{
  "intermediate_size": 3072,
  "vocab_size": 30346,
  "norm_place": "pre",
  "init_std_qkv": 0.0174,
  "init_std_down": 0.00195,
  "learning_rate": 0.000609,
  "beta2": 0.99,
  "lr_head": 0.00297,
  "warmup_steps": 339,
  "final_lr_fraction": 0.05
}
MLP neurons of a small language model. Each row is named by its layer, matrix (down: output weights) and neuron, and shows model dimensions 288-479. Each number is 128 + 24 x the weight over its row's rms, rounded and kept within 0 to 255. Numbers have three digits each.
A block is one neuron, or neurons of one layer that tend to fire together. After each block is what it responds to, as a language model described it from the Wikipedia text at the highest values.

L6.down2138:066111103123160132149146121134123133094126123113136136118118105126090131132129143100165110107125113137161109152111167129136138147123147105085159171094118116121122157100094127126123111105094119173195162111083127128111125114108138120140160161173092129136098099115106153168117132125154098119159090130113101111107143125136082143112086147100117126136139126115105129085088129110125123125152165107156138137114139118131130117157123116115137165140143073113119118131095122144092096159125160115151152110146099120153110137153158119115106184153154135118090129116111130157146121157117154129
Responds to: Article and possessive determiners. Determiners opening a noun phrase, chiefly the article an (also An- starting words), plus its, their, 's, her, his.

L7.down360:154123116108136098126117111154109112135089160114130126117159099115126148093137124121148135134163086133098103107168102109114126139125131101128132107132118125104155131141074186129072148116117141159149128162158144138135131161120114110166146127131103127122138100144155139136138123108140141100136116161112155130135073154145148149127148163121118129151146165129112109123138104116157171133128118082119165127123110092119160178097145119148139167146140117101131098146116117122152158116113138137164151090184137147133106173133121113156160170162150154110160131147194138152119162132157162104
L7.down689:052117145100140158145163095131100159120119107092115148140111091111115151164130158123142113144133093144132150147136130112122116130106118156118114155144147132129116145113137153156141124115111143166147142126141126119066125192114147117171168135153147123147117120109120124152151147113147114107154126105120152099137135084145137103114134112109111086114154157105139122101117142081098124127104142145102125083154120102130153135153124117143134136141140124144118077123107130135101125113138113102110179152151094081164134147139117135133065132109131170140116133142110151101121138164148143140
L7.down1111:124070116081140153135106086136104123132143136151127125146168148129116117138116129101121151169124135098128073113110134129102143116124142149110134131124101136129115077082084181115109107137084111128145158140116072132115118127140133174107146075158104114126102172146093156148105089136164144112193147136100133151127122097139132134126128120109139139147121130158138114142130093129138128133125144153174135088129133113180106145079117126101088102148125124138147147113119093110136148093111144117115124154157104175124148118121117178114093155107102148135122098122125083151064157177108117104
L7.down1116:141086132075139116139118128115110132112146132117153107110124141082145127147163104147141133163082161089128083141133138120176106121146118093129122173130098098126127163121118159124100152114108127098134127120125126150140104136209132145160084105080164144134120132181120131165159161144140100135143131123120177134116119138114106132089166155118148147141098152156127167139108162142138117161140152154155131123104138150098149134135102161133139148110160135143193114093107123101107135147086098129101088129116142125154136147158119180143076136190163122124179115137158110135132153119137176095
L7.down1160:103096114130105051142156107128112128142109141123109111112135113097104112108137121153153122123105142107130114086140157158159143130142087082136140115137135131112133180116127130175146118112102144129129101090115116123093117138156162116154171103087132144160115121138132153137142158169122135147125111111118131100166123133143116130090141164138125177118109140122138150161121164078166109129123154137124127130090148112099141130122129135135127132148143105124169121115106147138104106127123108149106109104112158123124157156151105154154075173143176167116130114133151093114123158080147137098
L7.down1656:164083080092111089136121120142152138139105131155138131104136099132108130129109139125106165105134131135112150099127124124115154113144136146161107115133128133166127113084129122128132096142134125101154167105176106169147209189148096134134115128101131173165120138116135169162147153100113131128166122097129141081142131124109113133153124128088141140135098125107153088121174136149132116161115111115137088156137109146116104104123143122132128133144075108130118129075144142144110118155126114116150064140168123145134138180150134125116115115134132111112146153118102156107072152088152159138
L7.down2479:064122142115123149133169098158123143140104079129104139155139075105144148175091166117117109157154139128128163164116103136129131140137114142127147194131183109120136158127077119144146124099120144122121124142151118155081124193110125097142164130155145115166130107100081100115122144123168109144164145131146114109153122098166102143092130118111075094152148159105115112089107137095123121153129124151110146117132135119109119121153126114137131138140160083144153091135170150148108107126138095090109149164162101118161152151150140135154101143111122194125130133128112178121110094178137141128
L7.down2487:111116125149117117123151119123115119129150116104160127131105095146135114124078148150155092110110152143116117114115132132095129091124147113116120118145123077134127129120130137075132126123103123129200136125129103097142099135143163099145153115076148205140083137149095170144100157122141127136141080119138135105161147151096102104143116138109130122154123141121160141132125149119105140131122158125122111109100119077092148128144100109127167136148135127153155119119129116118103139099136127098133122173162155136116124162161159089104073169149136154129135119128115124115131159117169157089
Responds to: Article an, preposition in. The short function words an and in (any case) before a noun phrase or date, e.g. "is an American", "formed in 1971", "Come On In".

L7.down28:090074135099140115102129169166135079133122107132137160112148140136141127167083174134149131124146120096137129170150137127155093139123136097151139137125128093129158148107144111091094147125100114148168102168113158115114150145125144102114133128144126115149109117136130144129101101131083154118164141098148108124107121114155126137169075133134120135146136180095113122099134139096132136128115124125092120102117133125137109141138143131142137145098122124151152140120130117111142131100104145099128098153141089150134159052142152109087087156111126165170108135102150120132120098089118129122
L7.down559:140065111131138141148112155126144152123095133112111131106099127160160126135148129153144110119083159132125128112127108106145153110122110167157138125102083112128135139161170072126137115141098110151094115077133103119156115129143112166114110089114093119131122133120139142141126108146177131105149106135116125132106155135137100176131111082147113105134134142149085106132146092122143129130122115092126131125144118108121127114107113096122150115132122129141131121133160144166121144167158154145118124107158113145116107121161131120082108107113120123144108136081117118044101132148129102148
L7.down866:150104127107180088146138133136153118150093091127167108107106159123131184089106146096130167119135138097187179123127128135142112110156141150119118097104166120137120112122152114133145122178144128091152137108146127149102136103086113140146108154156134127126152110136125115127144149099126149176114105115148065110149149141123158109108121145116151085112120152136056157151134142120113125156093116120099159133089156122128101169140145184109149158105126153117102074142140112146084121109125132133134114100089106136073135170123121119126122124139121119128131152146151097108162126136091103160
L7.down1231:105104110126133086142096165118117115145106135146179137128113119116134128112125120132187100128073141106168150135192116151130081160147113118141154106077108093128164138153185123175132090154197133107111138152135118120135156198128129133164174095112135133114148123149135152108128145135112144190108158123115096135100129157119124157138130154171107135093165159150131145205163138112136114124149119100136104159138105163113125106105149127099154137130163148108121076119147138128092143131114172110174158124094133128086125154056122089156164091133112129144156157140121122107155087125080172132
L7.down1849:114108149108125087133073137145152138110134167152088110111108145082151111135094116156126074153137141143106180115125089127113146128090155115149124133167122121135177158129115118110106083144142116112065113128151162128131103113184128101131106141121100132159133119114156162098086171183111121146103136122104117119151129130086109116147101155141121128152123129087129085140152128119155142135118111117115116121132082157115162164131167091151150111102142098188141120146123130104146067134081104122118133128158126109126185131149142035102102093094147128129103164157141139125122089115098141160
L7.down2485:131168141096098135121138149121105132129140163103110133125155105111094125134117167104130086130160098140146138104149099147122147117082140107135169146123125138102145139160130179135143081146150116144132112207148112120129131135150109149166148095145110109149101112132161139110112145156127131164155129134042136089153126128135125116151131161112136132105172112149125151152223098127131160142104112066069130138151098143085155137114118105156095106124139096167143148132141110102104085135115120083133164106158154151105155125127139105131168103136152144142114158074106094145121147121099146120
L7.down2526:108145179143096072115123123105156166131102146128124111108132108123151128126073080095165135152065133118132102132117106123096084156112096139163186122112142146125145188121118101126097120135145145099113122121136118164078127132162130113145110119161116149157119107121107136144161108099165164145124133142120164098163127119134128128160132103114121138170151154116089113175141116090127138128119161143116115168157103132101119162114115139130140121124198140152146097109148138113133121119072100100191147144101110138137126133094126108126171159114146121115104136099141121159129106111108151119
L7.down2758:072103132145157134123182164128110176124128124113113182074088147108160108146109128145174114156126168124136144117169091132138081111098133138094129132156079115119116140169129096154165111148139140118129149129134133078125126140133124169154144090117112157083108138134119134126112123128113114145131127153076141117113145126128107157202120109165136080156166115152117116153203109102134143167174127092132146159119096114127120133139057118075157124114136149150174111151144139110116146121151179130111124098139134127121088157143112129115169109103176152117162128106166117114110130118083162138
Responds to: Separators inside numeric data. Punctuation splitting numbers in tables and statistics, such as decimal points (26.2, 5.4%), table pipes, minus/plus signs, thousands commas, score dashes.

L7.down46:107141136082128171117133138100146070149108152164133105123117141133183143118187159100127156114110104144167127149134140087125158152148103137115132162129125124127090124106094160142121154130151161147119138126154133125117146172174121126136135119150096121103124110166071134103154118146108166154135113126087116105117132123145138126136144082104123137121149120134112111131143137132120099133155097132144065143138140177154135115139116150146078132149113120073151118113118164116092152121126134144121126165106085123119130146086116182165097171074104084130142137140120143146140152147132121099
L7.down271:088135132151095129140155096119126076110148146143111127109171189115124156135123160122117105105093117117090142116122129131120135123143140095089095120114147155125113148092191129130166165136113145116180093163121100081122089153140155136133111115154114127124123117116115109137095102161141112157102128110100095156111113141122133112141148154141071120090123137169169163106152109099090170127140130121127146181174136158125157105118151167113120111151124159140148177152123159094104166123156116109156124118110129134143117102158113179099105164110153141132118110155165174114155107115121091129
L7.down474:094093110173132114143086116131129086152110198099120148158135107122118141148117135171147102165158099119117160131099122126122106142109113146123136137123133117122103088110078129179135166119072134108151110168131145157114138094122102102133152111131095147119134124129110166151130126090157135092128136115185140138129152160137134129141112119146157100154138121119126156158134171102107135144115118160129119135158149125125148123130154123144101108091098148105108083099122108119130133149135135145102154156152155125172090093143117129163159190138092146167155134046125094123109126107124063101
L7.down1598:153140147117126082103133101127153112098154171076112143148113104166102107133152134116125141121154164139074129116148140134176192127150123125103146184162115127159087180120148118144139159107117099147155110128161154126136140091130119101120119161156135115146122102101134138165142135088114128150141140110125132130127154116172130122105136109126087149137129109162120147147114152145085145131090110173109149134167110148111133130113120170133160128080181186141138161122128141162166147109155127132132166105096153100161121101109111123150115235136150120124162093128108164118108101127081091172
L7.down1939:123149150135117076136086112157148070156100130135082105109174166097135111135135124122132109127138116122099181167160136114159109098150150106121131085123139114094143135172121106163112140124137136141129151107131137133141110128125169119123135111123108138121138147105124168139124101123126127117112148100156107144099155103164132072114144116173105130148128153129129107078166078126128096130125128133124137132124125116161135109108140151136146141108088076096132120139128144131092104125176129150140185157164126134108130130163068138126132138117120163162089152145152112180101120127111104092
L7.down1958:138097147149134126143166137134126106121104139119127107129141096116103101120123112150112147142147094147136133090143132143114111125106107111127126113128126092145109130108127115153166158132073141131224119095151078095140092129119149136141089088121134110150126167121158129099138129137094112143152117121141129127131109171174120140153134124112126124140115162138179115129152157146139091131122137137130157126108147156129131135196132150107146157168123153114107112121126135100111141136144164122104184152128186130106142104128125119158114116121109153081152130098142134117155110112119094105
L7.down2643:094102132095111159126094107146192104180155121113117171147112103113145089129123109091133147081114120128177111135126133137148088118144155111148147109151122176097130162122153133131127144143090113133097145133096146129140135179160153114108141149133117131146090093143112095136157104127145127143143113073147114164120172155098151133174076120148121145098122130086115133099138114097144159161154112134149149107106083140079128108127133160120142176112145160169153114175103072144148121107121129092123119163120101156152119086149150126144099157113104141111136128175143134128139113136140154152
L7.down2662:147143139129174133135082147113133140141159159146120107129152116135120114141147114098090122093143129114127102123120136136140151130116104130105154135133125163093122145123109155164118119144125134126141178120086127135154119144151112115122143151089081105150098116127083105146116107135134125121093088107078128132123122106157131115129147129159155138140098115146127123156158111140095139154146084098124195139122103125131121132136137152136128137118104076135114140156133175128107132124180136149148148172177130143114115150100140196147133167099116124107169156134122115136116126130125103111
Responds to: Lists of fields or activities. Commas, "and" and word pieces inside lists of fields, disciplines or mission goals, such as "e-learning, education, and environment", "to promote", "mechanical engineering".

L5.down32:121125140130117172072153119159123134158146158144109121163117125153145115146145131142150097106135113128136123136125155142147119130153127160146109115121153119124131169139095114121118134167125166209143123119165090121143143116134100120127137089124142102090118119126110140129077179159166122105189142120065128130134080130146134129126081129119123149204124146150164132083108130150129124114106071093173099174109114114151140115140148088130099125141183103152148128145141165132110105105120151146093084104109130093120115127105139126113110126136131136140146145161096138129144108168106144132
L5.down739:128095163136115147131117143126081117136068149093130160165122159137095132139128145131107133113117107124065132148085142136118119096141083146148132135148124147117105158115117094113109119120114113130158120105108137142121092150139123119117153118153112078121115147148116092121077160092145094099138124148086162141108109111173134169092098132148108115147123164095100157125163075135143115119118112161162137141158121170166084152107140133116126119108131116126122137113121122108153119093113102162112103153129101102120144088136138149135103148126134117120168146116112061102147126180176127156
L5.down880:114099123146127141116169098172163083087135076147138140113127160147117106114127125121154129129141128134130102105077121102139123142125108138115120166144102099122174191106127141136120130145126138119181097126136084145175114159134134126116111134129157117138096116121101113137153117148153096110115139125167137128096149102109131089080119188128105110123094095156112162088112116119148090160190136172160112172151140101110108157176109123075106169140173149142121106092119159127127131141123157154134111115117111132102137113095125089078081134149126137085110150092127105149121134171168134148
L5.down1219:149110131153161115151159143122136135115126144112132147122083111152090130123149128128119135134121137135120130124167135154115128162113093130145124116103148129132129156145137095104103096117137114115125187129154090124152115154126122119162130124106106160111147145101141106098143137142122137162148113146160107145117140094153114144133099152145124073092095108143128141163134113157128118139134138143141140157143143090121102124137127141111129153136129122151149088138153130127124157113099125118123122145111149120132159135121118136106144128105132142125094143101124084124117127123114135109
L5.down1352:060119143146092146111115127105138138119094099178163123165100146136127090104163088121155118098125125134164146119138116148151125136123112163134140121110138145057131161132150122104133162134133153119087160138126148146115093110118106148155080082093144130148127108102170111153133112131137119161136126114102116131159103122130125160129156174139099172106129111100065160126159134145084105127138158126146139124131104121075189106134117135081136084131136091113111135091159140099107144164129109126114122190083103118124151149105094130146106105144096122123151151101125141083070124133108153105
L5.down1411:127070148140107137126138127154131127150103116100115143099118138145135136124165099139134131110131111134135154117078135132149114131113127134127152085091115163110066131126151045142103082089154165119130105075139151143144126139104122134093126125173146110110141131138146113106114115143102134112130152149070152167121154103166154176109115089111100125154122110079123162097118137090121131118116094125142130137137125075124143149121130101128087132122149122119124123124105131097145092157131162106125121139121105179112152136160095125110159132169141132151134207101137111112126099129119114135
L5.down2181:146129111109120120137154136112068150152181099124102139172137118121118127149107157146109121164135130083168044094161102151141103118137135146135096142059156096120151113136160121134062099132133142162140113134139112151115155155133122108120112099145140120098146115129093126088138163151140175118104102140124140140152134120117125133123088142156118135103149136128133167165115117133134120125167109163111122152110148124145138132111151139122127109075064117169130098149136101159122109156117122113111128128123159134076131108133115126116174100154113129144151137140152171112146117126114146126
L5.down2704:126134157137131147147147115097137158115090137153144137113090137117125105131154180152088119144110124110143130135107098150113136143147105123148150145154117133117117128141144028125089099134136154097172133095154108132127096154120117129141130127121139120100142133117111163096106139139152128142163153119107108127152123108184140148101098101158110128136116133111138149138150093140103145154138111135107118144125155117121108121116123086125092136073108061131147131172128151113090164130103170128128159120129135156112173116150153108114128137130132155163158214112123128122113099117136133141
Responds to: Numeric separators within numbers. Separator punctuation after the leading digits of a number, such as decimal points, time colons or coordinate primes, in stats and tables: 14.43, 56:38, 39°56′.

L5.down13:128127169130133099138099099097125132130145155165153151091141082130106129094142111144113131113094098131111149106127122118109158154158106087115153140133121130148138120141140138112121129099128164162136155136132140122087170104132142098125137091093142126118121147100123123136090084097115106120139082153157145103094148124137157109157061129147146124131123134105128114117140120134146135149121153108122164141169131121114121111121126079116101067130104117121128112112134106133112106160129145136133156084173122139140110094142105140146181141107081174111112094138109087150126130090134117140
L5.down473:145123153158118133138153164110125152098142123121120072155114098126151105143137090126148113112110149101105173135135073135163103123178129121127136141145128133129154162121113086099147136115132112137161104133132144129149139123135138170118133126140160126144125102123124140158142119135155162133105117092132144129191133138139173161162137111156173171109119111191087089133153127110152108103104142149129116129119089142119105125119124157079125073060136080116159138107126162125125139115100118130107125127145139125080137141137117118115184133114107139122120105110110136157113119112096108156
L5.down612:096116125159142101148140146134130072134115139091112131189140138130114153113134133148164132134142107141104129120161162122117134105155119137111120162115093131115115144144143088098100124110118096144135145122157122100074105116128112129132113147137114112123121153128124133116125148085122148139165113133108138083114096116149158124113153104150113132148131093173150167142107137174132118117069115134132173127138083129172142106110124155159104039125118147171104120112127108115123133091148124145119150155171145078139123137117165126117124150120151121164142136148143119174111141095094102105
L5.down737:138139102146088095130079101124139112137169134123148115114100094085109115129143133131133142120186104140164091115149107134112129133138129110152127087072141137106188112100122123097115122147136174111124120112151134095122136104129099096150124127137120149140155105098166097160156157101106123146139117153191122139096150133170148119130151180130085143156176132123143161134152098154151112153114123157125103077085111157132109136094159149133166113133127090113161185166150118144121156125152159128137108180142165099142110119148141073125141081116150134155128161136104129114176152163115115104
L5.down1441:169116128115140128107136112165073128104112168102132106136143138123106126180124102092147139188117109134108136154134121132126138131151129120092143115114111153118129156137139126094130131101156075139124127147150125125151106112121095092119114108109136140112114100103055109144168130115066125156110109099154159131130122118146128103137143143150133117134169156131163134094156157148134099121074132140148118145145113087144140119167112136148142107166079119064129112137112111116116137161138099139147124138155156127138147161164145140135152122178123101126139127101089118138100136141149131102
L5.down1655:099145140133088139129092133144111129087135130103104144142157102121135123140117141095095117097136112094145160135153112094161119164140141116100150146145066165101137142125126111165142117114155139112156179114124099138108155144129099150130065142122086147109116105103107164151086135136133158124131113150124141144137144113126127141122143154167130159110104112124130124100161113100137107055115133111125150092101146108141101123165175122140138087083132083121073136067143113129146131113137119135126159126163142154150105125092147120125131116141144156153065182084091103147098110135120152101
L5.down2690:127121124123135085149124146167156092161111186122122147130089174124129159140107083125105152140139112155126165110129143131118116141139129146097105099116208102135163123112126145130141134110108123155128104184136131142147116122115096186118094128130106120156111119129099143133111156128089112127172142131148129141144102143093149163113121146108134142130144131124142098118134152133121113104126140129150152095163126127163170138112125132104156125105119116085126085134104115086047140153131130112144067145098130095116153099106107113149125121132093154121072164120134099147099144132109150164
L5.down2729:122115148120100119107088101157165088091136140137110122115146156134156126150153135105087131079151112107072167138115111116137118130141133127138137108090137125076137126106064103119156154105169122125145168106164103100124124148144136147140074110139053096065124141118103145124173141114116140118149135106108140139106144096162129082133150191112108134127151179153167089118116158134169132111131129100111151105120151110049117126107146177150141118119162091144166146106148119102097113152119137146096152142144076154115087126104130119112089100116120125158111127117104095107140104116094107125
Responds to: Compound field-name connectors. Words inside multi-word academic or institutional names, mainly "and" joining two fields, e.g. Physical and Mathematical, Mathematics and Computer Science, physical chemistry.

L6.down663:122153162148164110117096096170134047166138142131083102148146140122131090151131185103134151137103143097157113131108127157164147115117086104117142133135121139131166111110096175112119150116101092141159173106139125104111092131124136113144119144130132118137161117141099077113148103149134134149122103123116105152140083149143099128146114149141141150143130160148153115133129107122100152201093122132102158122153097116110126153174147174159130093152119105157146138146105137093135169101134112143168135132161151117126125126122116133113141171113124119096142149130164154098164130108105114116
Responds to: Purpose or topic connector. Words that open a statement of purpose or subject, chiefly to after aim/mission is, plus on, about, for after project/bill/play/expedition.

L6.down1651:127133130163145100129131136100100144118103108095164171133134145130139125152187126144165161158086122113169145138129118159134104163110099143163122147101081132105086146130135046108115143122167161109119152165115118112121123111163094177125135110148137107105147149123131112160133127131152157106131137132113113093123117109148113147128132108154138119086128100135138107170147133094099142143127088134121143115101139122115129109114118101119122120121179126112117129120085108134120098146123173105139144157157104154114139126118150133111074118152131144126146157119112105136107074115140162152
Responds to: Mid-number separators. Punctuation inside a number right after a digit: decimal points (20.4), en dashes in scores and win–loss records (18–6), degree signs in coordinates.